config.toml
norm_place = "pre"
parallel_block = false
warmup_steps = 237
final_lr_fraction = 0.05
z_loss = 1e-05
MLP neurons of a small language model. Each row is named by its layer, matrix (gate and up: input weights) and neuron, and shows model dimensions 288-351. Each number is 128 + 32 x the weight over its row's rms, rounded and kept within 0 to 255. A neuron's up and down rows have the sign that makes its largest values positive.
After each neuron's rows, "fires on" lists the tokens most often at its 100 highest values on Wikipedia text that the model never trained on; "fires after" lists the tokens most often just before its 100 highest values on Wikipedia text that the model never trained on.

L5.gate1306 [122  83 110 109 236 146 187 129 121 166 146  88 129 139 131 117 143 105 182 124 127  75 162 114 130 134 168  99 156  83 158  78 100 149 106 184 146  85 163 111 122 158 140 136 103 178 130 172 136 145 111 104 115 148 115 130 150  99 119 126 121 133  90 121]
L5.up1306 [ 92 130 121 162 104 120 191 105 106 123 125 104 144 218 140 119  79 171  94 142 123 147  88 149 170  91  91 141 105  84 157 145 135 118 124 103 176 192 122  98  67 152 156 117 120  46 152 124 138 181 188 111 203  90 152 104 122 143 102 131 140  60 172 124]
fires on: "–", " ", "-"
fires after: "2", "1", " |", "4", " -", "3"

L3.gate128 [123 127 121 146 246 203 115  91 180 148 112 101 201  97 166 102 100 140 115 120 135 139  52 118 109 100 106 106  84 113 106 121 166 114 151 170 209  76 122  98  64 134 115 135  78  99 134 156 160 162 104  58 104 129  70 153 131 131 113 158 196  89 133 105]
L3.up128 [128 105 132 138 120  75 107 124 132  99  95 186 143 151  65 186 150 102 120 158 137 139 192 135  84 127 174 115 169 159 165 128 125 141 105 133 130 134  94 124 139 101 152 127 171 140 154  94 128  93 146 198 155  93  75 118 107 135 166 125 112 129 121 154]
fires on: "–", " of", " and", "-", " ", "'s"
fires after: "0", "1", "'s", "3", " series", " |"

L3.gate1491 [140  81 161 132 128 136 145 115 147 180  74 113 133  92 140  76 123 161 167 123 113 106 165 114 101  92 101 174  90 130 141 133 165 161 108  94 124 177  66 119 144 156 108 161 162 157 124 139  89 123  61  96  99  89 165 105 163 123 148 109 149 106  86 118]
L3.up1491 [142 142  96 213 176 153 135  73  99 126 127  33 173 123 133 123 125 151 162 112 194 176 123 121 144 112 146 211 133  92  93  63  98  83 184 134 181 116 123 151 117 150 154 141  99 145  82  69 135 120 136 109 141 137 169 100 127 101 126 106 135  41 149 160]
fires on: " |", " El", "th", ";"
fires after: "4", "2", "1", "3", " |"

L5.gate1429 [ 86  95 180  56 118  77 170 160  90 136  63 144 142  26 140 187 109 159 104 110  93  71 124  98 170 154 182 160 112 138 150 171 170 121 133 159  80 181 118 110 100 129  81 123 208 187 212  81  84  59 132 142 133 112 122 115 128  61 114 126 114 151 157  77]
L5.up1429 [125 165 108 102 148 107 133 113 158 179 145 100 189 146 123 118 134 142  95 110 121  99 143 110 138 126 106 129 147  91 147  83 161 137 128 111  92 122 149 141 143 170 114 164 121  53 140 114  82 113 149 138 144 155 164  93  80 100 122 111 146 120 109 141]
fires on: " ", " |"
fires after: " |", " the", " in", "-", "|", ","

L5.gate1200 [168 106  94  81 162  97 118 114 128 138 141 117 155 120 111  97 150 125 133 127 200 172 187 125 187  92 126 184  81  86  89 108 162 110 117 120 157 159 175  77 121  84 142 165 153 141 179 145 136 173 133  90 158 132 184 168 115 139  61 145 160 105 122 166]
L5.up1200 [135 126 147 205 119 134 119 104 112 144  81 125 143  73  87 116  40 132 132 106  86  74 146 126 134 139 112 133 102 170 109 123 122 148 155 118 190 128 128 153 182 143 150 134  55 163 165  99 162 152  96 195 195 192 132  75 141 101 124 101 127  73 109 153]
fires on: " October", " December", " May", " November", " January", " August"
fires after: " on", " in", ":", "24", "1", "3"

L3.gate40 [141  81  91 129 153 128 163 134 107 173 113 148 157 125  97  68  83 156  90  82 153  89 132 160 154 101 122 137 127 106 114 138 133 205 157 103  81 126 144 118  89  93 167 112 141 115 171 128 112 133 120 136 150  99 163 141 174 106 118 115 110 125  94 109]
L3.up40 [148  81 150 116 174 101 121  86  63  94 120 121 153 138 165 121  69 158 129 151 129 171 100 137 145 122 113 129 118  57 142 124 141 143  98 175 128  43 177 206 177 136 118 170  64 144 175  93 143 118  61 139 166 119 140  97 117 180 132  57 108  75 199 103]
fires on: "–", " |", ".", "×", ";"
fires after: "4", "6", "2", "3", "9"

L5.gate515 [105 163 123 161 164 107 130 169 183 154 119 138 107 119 118 154  54 151  98  93 106 126 106 109  98 108 123 128 123 147 162 111 146 121 132 112  78 134  60  94  73 120 141 124  90  70 166 161 133 139 117 133 146 135 169 134 138 100 145 146 130  94 153 136]
L5.up515 [104 141 146 170 157 139  97 114 112 112 123  66  82 139  97 135  83 130 129 157 100 149 118 113 101 131 129 192  90 147 154 143 154 156  81 149 137 163 100 126 122 120 162 152  28 122 139 117 111 131 129 123 134 126 191  93 164 102 150 151 138  86 111 175]
fires on: " first", " only", " oldest", " most", " second"
fires after: " the", "'s", " of"

L5.gate1163 [ 87 147  85  58  91 185 159 143 183 173 107 167  99 101 179  91 105 166 115 147 135 112 139 133 168 117  89 118 120 145 110 176 132 136  67  74 182  99 150 140  95 156 148 131 115 182 111 121 124 133 102 150 137 151 111 159 234 164 135 157 141 112  89 137]
L5.up1163 [127  83 171 134 149 149 140 114  78 151 114  98 146 109 206 146 129 125 135  99 112 125 103 152 108 152 147 165  79 119 164 151 113 126 150 131 103 117 150 170 134 171 165 117 111 208 131 102 154 151  88 100 108 138 154  99 146 118 176 103 119 131 137 141]
fires on: "19", "20", "–", " "
fires after: " "

L3.gate306 [130 128 129 133  91  52 107 128 128 126 159  98 255 131 168  90 140  68 162 192 147 158 104 105 110 113  81 119 117 181 146 170 180 154  84 114 191 104 118 129 222 105 133 190 102  56 174 109 116  96 140 141  65 116 133 116 163 130 120 120 149 106 127  87]
L3.up306 [146 161  73 134 160 108 141 117 162 114 120  90 162 106 132  62 110  67 186 107 117 117  80 147 115  98 154 116 130 134 117 164 156 156 121  80 196  72 127 167 207 149 101 170  94 105 134  96 130  74  83 196  97 168 125 127 151 167  95  96 224 183 127 110]
fires on: "–", ",", " September", " December", " November"
fires after: "3", "2", "9", "6", "8", "1"

L5.gate268 [144  69 130 104 175 121  54 157 155  77 168 117 150 126 122 115  71 144 154 120 119 113 129  75  61  92 101 104 148 156 155 111 125  59  94 154 130 109 139 145 120 166 172 107 152  84 141 138 104  65  97 102 109 172 130 105  65 116  78 160 144 155  98 159]
L5.up268 [133  63 157 139 110 162 113 143 143 149 157  76 134 131 200 232 115 146  36  83 180 110 142  92 104 120 157 115 142 124  76 115 144  60 116 125 161  61 108 113 110 118 145 174 142 104 128 134 161 158  95 111 129 141 118  96 103 124 144 159 129 182 158  91]
fires on: " ", "–", "\n", " |"
fires after: " |", "20", " ", " Set", "9", "19"

L3.gate821 [ 86 153  98 159 110 139  72 108 143 193 141 109 158 121 122 117  56 141  76 107  97 154 135 169 141 189  82 117  91 126 117 104 124 146 112 145 194  66 118  88  74 140 134 107  81  78 131 116 179 108 200  96 179 169 180 159 115 122 119 141 172 100 106 147]
L3.up821 [124 178 161 155 159 133 116 148 120 144 143 117  75  79 100 155 120  75 134 123 135 129  90 114 126  79 159 151  64  88 129 148 139 134 210 161 136 133  67 178 161 137  98 148 117 160  81 128 108 165 122 167 133 127 142  39 104 141 115 152 109  64  69 146]
fires on: " ", "1", "3"
fires after: " |", " "

L5.gate766 [172 158 188 120 175 171 127  94 137  76  92 191 145 145 148 115 184 138 124  75  69 140 149 177 172  62 141  90 139  66 119 174 115 149 111  99 108 105 109 201  99 144 195 147 119 140  93 152 138  58 119 145 126 101 109 138 110 107 102 163 133 133  83 151]
L5.up766 [121  71 155 143 152 156 155 209  74 136 113  80 112 140 113 108  76  96 127  88 155  78 158  75  93  85 184 128 170 175 166 110 173  48 111 125 129 184  90 181 137 191 113  83 128  98  77 157 111 158 103 108 123 114 100 136 140 102 148 187 164 162 124 125]
fires on: "==", "|", "===", " |"
fires after: ".\n\n", " |\n\n", "==\n\n", "\n", " Year"

L5.gate979 [114  58 153  87 113 144 141 131  99 138 144 123 171 138 152 144  91 116 157  80 164 116 142 110 133  60 107 166 164  78  82 115 154 102 138 153 185 102 137 134 128 210 149 164 177  91 143 136 132 127 173 114 110  81  61 127  58 114  66 119 160 167 117  95]
L5.up979 [125 165 144 139 114  64  63 141 159  50 132 108  86 123 143 180 149 107 119  95 116 175 175 118  94 120  72  99  72 160 141 115 105 141 130  88 118 117  76 147 109 164 144  82 128 122 103 153 145 149 117 110 123 130  97 103 136 181 171 180 108 147 154 146]
fires on: "|", " |"
fires after: "\n", "===\n\n", ".\n\n", "==\n\n", " |\n", " |\n\n"

L5.gate1063 [ 84 116 162 135 112 107  95  54 178 159  80  89 143 146 116 139  72  71 112 163  74 116  90 158 177 163 201 124 155  84 136 146  62 132 103 117 128 136 118 180 104  88 100 106 100 133 156 122 122 123  87 130  78 163  99 101 151  61  82  93 122 120 138 112]
L5.up1063 [143 150 125 138 129 140 132 161 138 138  77  63 175 124 106  91 109 135 158 149 128 135 165  86 153  98  69  82 123 126 187  94 185 102 147 141 143 134 181 133 154 113 112 120 105 124 174 121 108 129 168 150  85  99  77 114 164 122  54 107 132 106 148 132]
fires on: " |", " ", " (", "2", "1"
fires after: " |", "0", " ", "1", "2", "26"

L3.gate1346 [164 118 195 103  94 112  97  60 132 134 114 123 156 120 170 134 104 133 114 147 160 153 192 128 128 155 165 163  67 142 100 155 122 165 112  91 139 114  76 120 105 135 103 140 109 118 176 145 147 157 132 150 146 146 117 134 113 127  49 169  92 151  97 134]
L3.up1346 [150 114 119 133 152 120 138 153  97 100 126 114 151 138 174  95 140  69  88 164 130 105 159 116 103 118  90  83 146 181  64 147 129 133 107 147 158 214 129 120 114 122 138  62 144 121 123 103 161  72 126  80 198  95 114 110 134 116 151  99  88 126 119 166]
fires on: ",", "–", "."
fires after: "2", "4", "1", "3"

L3.gate550 [117 122  82 124 141 143 128 152 141 151 142  90 111 122 111  74 108 127 109 152 121 104  80 129 134 132 125 123 204  72  92 128 118  65  79  75 121  97 155 178 181 137 139 220 174 139 161 152 170 123 129 118  71 120  82 214 185 140 134 126 162 130 125 135]
L3.up550 [154 119 112 233 121 120  79  99 157 146 189 147 170 167 177 141 157 148 104 145 112 142  81  99 118 150 123 186 171 112 120 158 116 154 136 122 172 160 145  88  79 195 107 127 140  97 117 138  97 141 153 157 123 125 135 116 107 108 137  56 109 117 146 175]
fires on: " ", " (", " in", " and"
fires after: " |", " and", ",", " player", "aged", " mm"

L5.gate1372 [130 119 103  68 147  45 137  81 109 149 158 151 113 101 147 121 121 186 111 125  97  84 111 162 101 123 104 107 112 156 117  85 142 129 123 125 120 136  93 154 200  97 166 167 179 160 140 143 104  98 128 145 123 117  97  80 132 146  81 176 135 109 141 119]
L5.up1372 [105 133  90  96  93  88 132 153 106 147 124 122 118 121 138 128 148 130 165  65 156 130 169 146 172 129 139  88 162 141 128 161  78 118  30  95  74 138 118  97 107 145 124  94 137 100 149 152 119 110  69 167 123 142 127  88 113 150 144 126 126 132 152 118]
fires on: "4", "3", "ody", "2", "–", " "
fires after: " ", " J", " |"

L5.gate487 [140 135 102 123 141 105 173 176 138 128 135 154 146 132  63 127 143  89 137 175 108  80 103 131  62  98 104 129 166 182 104  86 155 141 135 134 168 147 144  89 156 134 150 125  82 105 107 121 162  62 126 111 160 139 155 132  60  87 124 120  74  63 155 119]
L5.up487 [158 107 122 128 137  77 201 122 149  93 140 147 119 131 120 122 135 101 173 170 100 111 100 115 188 140  89 140 207  97 121 142 119 206 142 143 170 154 161 112  94 102 213 116 130 104 134  79 138 109  71 128 127 144 132 144 111 127 121 131 120 156 149 188]
fires on: " ", " well", " result", " than"
fires after: " |", " as", ",", " a"

L5.gate1627 [122 183 142 143  85  57 134 153 112 133 179 157 103 108  87 159 134 102 114 136 112  82 137 144 192 124 130 111 123 124 148 144 168 111 110 117 133 141 124 184 152 156 120 150 129 186 136 179 109 152  85 119 151 155 103 172 139 158 120 131  99  88 139 105]
L5.up1627 [204 119 129 196 169 150 115 122 101 191  75 135 157 143 118 110  97 125 144 132  99 154  99  94 147 125 107  84 141 136 120 130 172 149 154 129 174 140 146 122 124 192 144 127 129  90 128 104 138 129  91 124 148 169 117 147 134  99 147 159 118  43 113 118]
fires on: " |", " ", "\n"
fires after: " |", "0", "3", "6"

L5.gate970 [ 56 111  96 158 161 152 126 154 109 136 147 129 179 115 131 121 123 197 174 143 130 113 142 158  94 122 161 148 159 123 118 136 145  87 113  98 103 162 125 122 102 157 144 162 134 103 138 140 120 130 129 100 173 115  97  81  86 116 130 205 138 146 163 140]
L5.up970 [157 162 157 162 142 106 150 112 166 129 129 177 134  87 133 114 177 149 186 168  63 153 151 116 178  90 184 120 133 158 158 116 156 175 151 115  64  82 161  50 154 113 194 144 116 108 136 100 124 169 165  90 139 105 104 131  86 188 137 181 156  84 141 174]
fires on: " ", " |", " No", " Votes", " W"
fires after: " |", " Votes", "|", " Pld"

L3.gate988 [110 135 147 186  96 138  96 111 111 115 154 105 174 130 183 147 120 118 137 132 176  93 109 130 122  80 155 144  76 169 150  90  80 141 140 145 155 134 114 120 126 181 106 137 183 212 156 161  74 159 156 121 152 113 119 114 176 143 192 115 164 169 152 145]
L3.up988 [102 118 144 139 181 132 119 150  80  98 133  96  64 169 162 111 164 178  58 145  64 123 133 119 143 152 119 155 136 130  87 127 139 134 156 156 105 111 113 122 105 152 169  87 149 103 132 122 171 190 119 131 106 103 107  76 134 128 108 194  94  67 119 127]
fires on: " |", ";", " people"
fires after: "0", "8", "2", "5", "4", "7"

L5.gate1197 [125 126 103 132 155 169  41 115 114 155  79 170 113 106 127 128 153 145  39 135 118 137  69 171 142 143 106 113 190  88  71 120 113 116 111  85 109 139 132  96  85 178 147 174 125 106 162 192 124 193 167 124 143 133 115  85 173 172 113 125 100 132 112 120]
L5.up1197 [119 120 104 135 162 158  79 124 154 128 107  88  63 101 187 142 157  93 123 141  88  74 138 188 158 105 157  63  85 102 127 150 115  86 125 164 109 115 186 130 114 130 172 119 154 167 108 138 103 158  94 168 156 121 104  66 135 119 119 135 110  94 125  94]
fires on: " ", " the"
fires after: " In", "===", "In", " in", "=="

L3.gate1068 [100 101 145 200 144 113  89 155 143 130 106 131 138 100 100 126 110 120 149 132  95  95 125 141 168 191 116 136 132 130 184 178 124 120 163 124 194 115  69 125 154 139 129 130 108 151 144 132 153 146 100  96 147 139 152 137 153 152 105 106 117 105 159 113]
L3.up1068 [104 159  70 157  74  75 177 159  75 126 104 144 146  76 180  67 130 123  97 125  99 156  93  98 113 110  82 141 170 156 170 115 122 102 117 115  99  99 164 131 143 156 111 136 104 113 177 185 135  85 121  64 134  71 143 112 174 138 131  83 137 160 168 141]
fires on: " \"", " ", " |"
fires after: " |", " ", ".", "|"

L3.gate368 [104 136 173  91 140 158 172  82 170 149 130 139 114  90 168 107 107 122 152 155  65 118  61 118 160 118 128 114 106  96 137 128  81 103  86 145 102 131 158 167  84 186 108 132 186 140 154 164 108  74  95 134  75  95 138 111 148 174 129 184 141 136 129 144]
L3.up368 [ 96 173 184 106 167  66  98 215  74 110 118 130  73 127  93 152 124 173 123 162 180 186 154 140 133 102 139 143  97 104 164  90 134 166 101 105 129 119  46 110 101 158 127  95 111 146 128  75 127 143 136 100 206 119 162  71  78  91 125 176 199 104  61 101]
fires on: " ", "–", " m"
fires after: " |", "0"

L3.gate470 [124  96 102 149 102 125  88 214 173 102 135  97 143 118 130 127 175 137  69 137 144 145 111  90  48 121 146 166 242 144 138 155 106 125 114  82 186 189 179  84  87 140 150 149 141 135 150 160  96 132 155 147 113 171 127 111  70 138 135  93  86  99  63 209]
L3.up470 [114 152  44 131 148 203  78 138 155 147 131 116 157 178 123 143 121 136 125 174 112 100  89 141 166 113  85 104 124  93  95 131 107  79 126 152 174 144 229 103 154 129 113 107 105 156 107 115 179 156  69 151  16 164 125 105 145 138 135 156 170  88 209 109]
fires on: " "
fires after: " in", " of"

L5.gate1013 [ 79 138 116 142 113 155 108 206 158  96 135 133 144  79  71 141  98 172 136 164 146 111 112  90 143  98  99 155 132 151 109  89 132  93 122 103  87 182 106 133 108  85 129 124 162 123 114  96 124 122 114  70 125 173 126 115  86 124 162 124 150 140 124 170]
L5.up1013 [136 199 131 133 133 149 123 105 124 127  93  99 124 124 125 126  89 197 116 151 122  88 163  99 140 175 140 116 111 117  90 198  93 113 102 141 121 113 129  94 122 165 147 136 207 143 147 161 150  82  86 148  96 181 185 143  85  87  82 130 108 149 107 148]
fires on: "7", "10", "6", "5", "I"
fires after: " ", " \""

L3.gate1233 [150 181 125 161 125  38 112 122 121 157  84 158 136  96 164 126 134 108  94 124 188 146 166  98 127 122 148 140 143 112 112 144  79 138 151 137 124 140 167 128 128 144 134 143  46 151 145 186  83 188 138 139 140 118 120 158 107 178 112  95 105 142  61 128]
L3.up1233 [114  75 100 119 108 157  94 102 178 152 160 106  62  52 199 115 177 122 151 109 157 153  89 108 171  88 134  95 133 120 132 162 110 159 117 106  92  93 103 147 117 107 128 135 127 174 102 137 122 129  93  87 150 100 153 120 133  98 138 130 195 116 178 154]
fires on: ".", ":", " September", " April", " of", " October"
fires after: "2", "1", "3", "4", "5", " first"

L5.gate185 [125 184  81 153 125  93 163 131 135  72  85 151 132 161 119 182  98 124 139 118 150 148 139 143 152 153 151 120 140 151  73 174 143 145  76  80 147 187 107 130 139 115 152 139 136  62 141 141 126 108  94 121 122 106 185 157 129 112 143 149 120 131 145 119]
L5.up185 [ 99 155 166 178 128 169 100  47 135  80 116 139 148 152 105 179 120 102 131 184 121 155  52 157 134 117  99 137 147 121 201 147 101 136 110 120 107  76  58 113  43 119 106 111 147  97  94 126 104 102 142 158  58 150 179 163 150  91 152 132  91 110 188 128]
fires on: "'s", " most", " first", " chief", "an"
fires after: " the", "'s", " ("

L5.gate1604 [133 132 177 131 161 151 128 147 135 145 179  74 135 169 192 137 132 134 152 121 140 141 156 113 139 102  27 112 142 163 126 116  98  78 159  85 133 147 163  54 183 159 199  85  73 124 136 159 194 156  78 120 144 120 153 136 102 113 129  66 114 147 125 166]
L5.up1604 [159 130 131 115 120 155 165  92  67 131 139  80 146  63 163 113 135 109 104 218 126 179 133  79 130 107  70 131 147 119 163 119 123  99 126 132 165 137 173 118 201 120  72 122 156  81 169 150 161 102 125  98 148 158 105 123 141 165  86  28  89 129  68 127]
fires on: " ", ",", " |\n", " Democratic", "ar", "12"
fires after: " |", " ", "4"

L3.gate281 [128 148 120 157 112 175  71  56 127 152 111 152 147 102  60 187  64 115  72 113 120 100 139 140 126 150  88 119 165  77  87 151 125 121 159  39 116 151 132 149 143 178 114 130  85 155 126 127 132 155 134 104 174 136 197  94 127  73 134 120 148 117  91 156]
L3.up281 [175 106  52 152 168 134 116 100  91 127 105 100 135 115  99 166 210 147 128 116 123  81  75  80  87  72 144 137 145 102 115  99  94 148  66 158  79 173 106 108 103 161 177 175  84 129  90  93  95  85 143 173 121 115 157  92 125 150  94 120 116 154  95 159]
fires on: " ", " November", " March", " May", " June", " February"
fires after: " in", "In", " In", " from", ","

L3.gate195 [122  84 170 138 162 201  83 112  78 134  19 117 151 112  30 131  65 115  84 148 164  88 116  90 223 171 165  91 157  97 129  89  99 122 100 148 149 180 118 129  98  99 135 132 170  66 112 106 153 128  90  87 168  98 134 175  88 122  96  99  47 129 138  96]
L3.up195 [149 153 179 130  93 116 118 153 118 125 126 181 160 105 173 148 180 147 125 146  68 103 121 126 151 175  87 135 108 105  84  81 116 125 146 143 116 144 131 153 100 115  91 115 169 137 132  96 113 115 139 138 136 132 181 120  50 121 141 169 118  96 143 135]
fires on: " family", " father", ":", " mother", " wife"
fires after: " his", "'s", "4", " her", " Her"

L5.gate198 [110  92 160  86 165 163  72 140 157  99 211 108  98 191 136 134 131 129  91 159 165 138 130 164 126  68 107 105  96 178  96 124 136 117 142 160 109 184 136 129 136  91  81 160 175 121  91 108 102 151 116 109 158 144 121 167 174 140  85 120 122 147  36 101]
L5.up198 [137 149  82 176 150 149 133 150 161 136 165 120  22 144 101 158 123 110 132 103 157 132 110 150  95 137  84 117 134 110 140 107 180 141 123  95 103 138  82 166 100  61 118 117 177  87 115 169 108 119 172 231 122 142  92 198 140 166  99 184  75 110 142 149]
fires on: " ", " first", " Best"
fires after: " |", "|", " an", " a", "-"

L3.gate1575 [155 130 158  83  88  49 178  38  92 127 130 133 155 159 168 135 136 128 159 117 159 148 141 129 133 158 126  99 130  84  78 104  86  99 162  96 113 132 121 137 121  84 141 127  78 150 135  85 145 161 170 178 146  72 205 129 135 126 163 101 104 159 184 188]
L3.up1575 [ 99 152 120 101 115  99 103 115  50 149 117 146 155 103 149 227 169 162 154 141 121 124 219 110 101 141 176 101 128 131 137 100 166 113 137 129 160 142 101 123  77 114  85 112 171 152 107 112  86 102 147 170  88  55 138 100  98 161 130 148 124  99  62 152]
fires on: " States", " University", " United", " Kingdom", ".", " government"
fires after: " the", " United", " The", ".S"

L3.gate1532 [130 119  96 155 127 128 101 151 118 172 110 151 145 182 138 131 120 101 108 177 161 128 130 114 125 134 112 192 238  98 106 115  97 151 128 136 117 188 124 108  98 107 178 129 150 125 100 176 142 106  81 108  80 104 145 175 126 136 119 101 123 175 179 188]
L3.up1532 [ 92 177 144 178 125 137 100 114  64 137 140 126  84 129 183 134 102 131 101 137 216 168  87  85  82 101 112 179 170 171 119 151  94 128  81 152 159 213 121 128 133 140 165 137  73 128 165 131 175 106 124  82 153  99  99 184  85 106 119 124 117 121 170 150]
fires on: "19", "20", " his"
fires after: " "

L3.gate689 [157 136 128 145 142  75 129 154 170 126 123 168  63 101 105 146  62 126 171 157 106 153  74 151 133 104  44 181 111  82  75 126 116 125 116 159 135  73  55 169 141  84 156  44 192 112 154 174 106 199 124  94 172 175 156 120  94  59 130 156 114 155 181 104]
L3.up689 [168 117 126 157 172  94 191 135  69 136 120 102 135 162 181 113  85 127 151 141 158 148 119 172  93 121 104 131  63 135  83 152 110  77 124 133 132 140  69 220 115 120 117 103  86  80 140 166 106 163 139  58 176 147 165 111 137 127 131  71 120 151 144  97]
fires on: "2", "3", "0", "1", "/s", "5"
fires after: "–", " m", "."

L3.gate1140 [100 160 142 146 103 142  93 178 128 156 122 113 138  74  94 136 152  73 146 136 127 111  89 163  78 105  98  87 177 180 105 141 124 127 153  92 189  98 104  80 125  66 139 104  73  96 128 117 133 160 100 118 151 113 125 142 158  82 136 155 160 153 124 105]
L3.up1140 [120 181  96 133  89  61 174 145 126  83 166 133 146 124 137 118 156 180 139 101 119 154 148  97 161 140 140 184  93 129  99 118 136 115 176 121 172 137  64 103 117  73  71 136 147 140 125 166 154 164 121 114 139 105 146  76  98 114 168  73 145 117 228 125]
fires on: "19", " well", " are", " were", " failed", ","
fires after: "–", " as", " there", ",", " "

L5.gate361 [177 123 109 114 144 114 104 149 207 127  95 112 145 114 141 136 116 144 166 116 167 109  60 150  59 153 127 169 149 158 113 117  89 125 231 124 131 124 201 123 115  77 173 103 128 103 127 107  95 110 117  29 204 184 154  83 179  58 120 159 107 155  85 171]
L5.up361 [132 140 120 118 163 155 135 124 119  86 188 149  67  85 101 173 125 150 126  97 125 129 169 141  88  98 128 102 133 154 102 136 115 123  76 162 158 104  95 104 110 148 121 119 206 125 124 122 132 177 109 128 117 117 161 175  86 157 116 146 179 170 136 107]
fires on: " ", "1", "0"
fires after: " ", " |", " the"

L5.gate1075 [121 181 124 102 106 105 118 169 129 116 120 136 121 162 100  30 128 129 121 100 172 102 152 128 126 142 104 179 162 151 145 127 108 133 163 140 159 111 136 117 160 108 136 122 131 122 144 134 152 156 136 170  79 143 122 137 139 145  75 143  98 120 110 129]
L5.up1075 [127 128 141 151 141  92 123 115 137 182 185 104 205 189 128 134 106 158 175 116 127 135 173  42 171 166  37 129 125 133 113 149 131 165 140 113 106 136 128 133 166 127 134 133  81 129 161 116 147 145 151 140 135 123 123 126 108 146 128 133 128  90 159  96]
fires on: " is", "20", " has", "born", "8", "7"
fires after: " ", ")", " (", ",", ".", "19"

L3.gate312 [137 161 119  39 145 167 154 158 131 134  94 186 144 103 119 162  74 111  98 106 113 159 145 146 166 113 155  42 133  74   0 134  93 136  79 106 106  84  80 122 137  28 167 179 119  80 101 124 110 129  65 115  89 173 165 113  92  89 173 163 137 155 136 135]
L3.up312 [133 106 151  83  98 110 198 110 115 129 115 190 106  75 135 104 166 107 171 125 137 135 100 129 155 160 120 119  94 112  93 121  97  95 120 109 124 130  86 111  46 142 177 115 104 110 121  79 116 125  97 139 134  94 185 127 185  45 138  75  93  99 172 147]
fires on: " |", "19", " t", "5", "–"
fires after: " ", "–", " The"

L5.gate8 [ 95 144 141 122 130 147 116 141 164  91  83 113 141 155 124 157  92 189 135 178 129 130 117 134 111 115 118 161 117 118  84  50 155 176 170 144 141  93 183 131  70 129 143 145 111  90 148 142 125 158 157 145  83 101 114 159 128 125 134  87 141 107 125 175]
L5.up8 [161 126 130  97 154 136  55 107  83 103 130  89 109  98 158  44  81 111 109 149 152 108 147  39 162 103 100 140 133 171 139 135 141 133 113 135 106 204 177 103 114 143 131 132 170 111 128 111 144  84  61 137 110 155 216 162 133 119 172  99  79  95  80 125]
fires on: " ", "–", " |", ";"
fires after: " |", ";", " ", "12"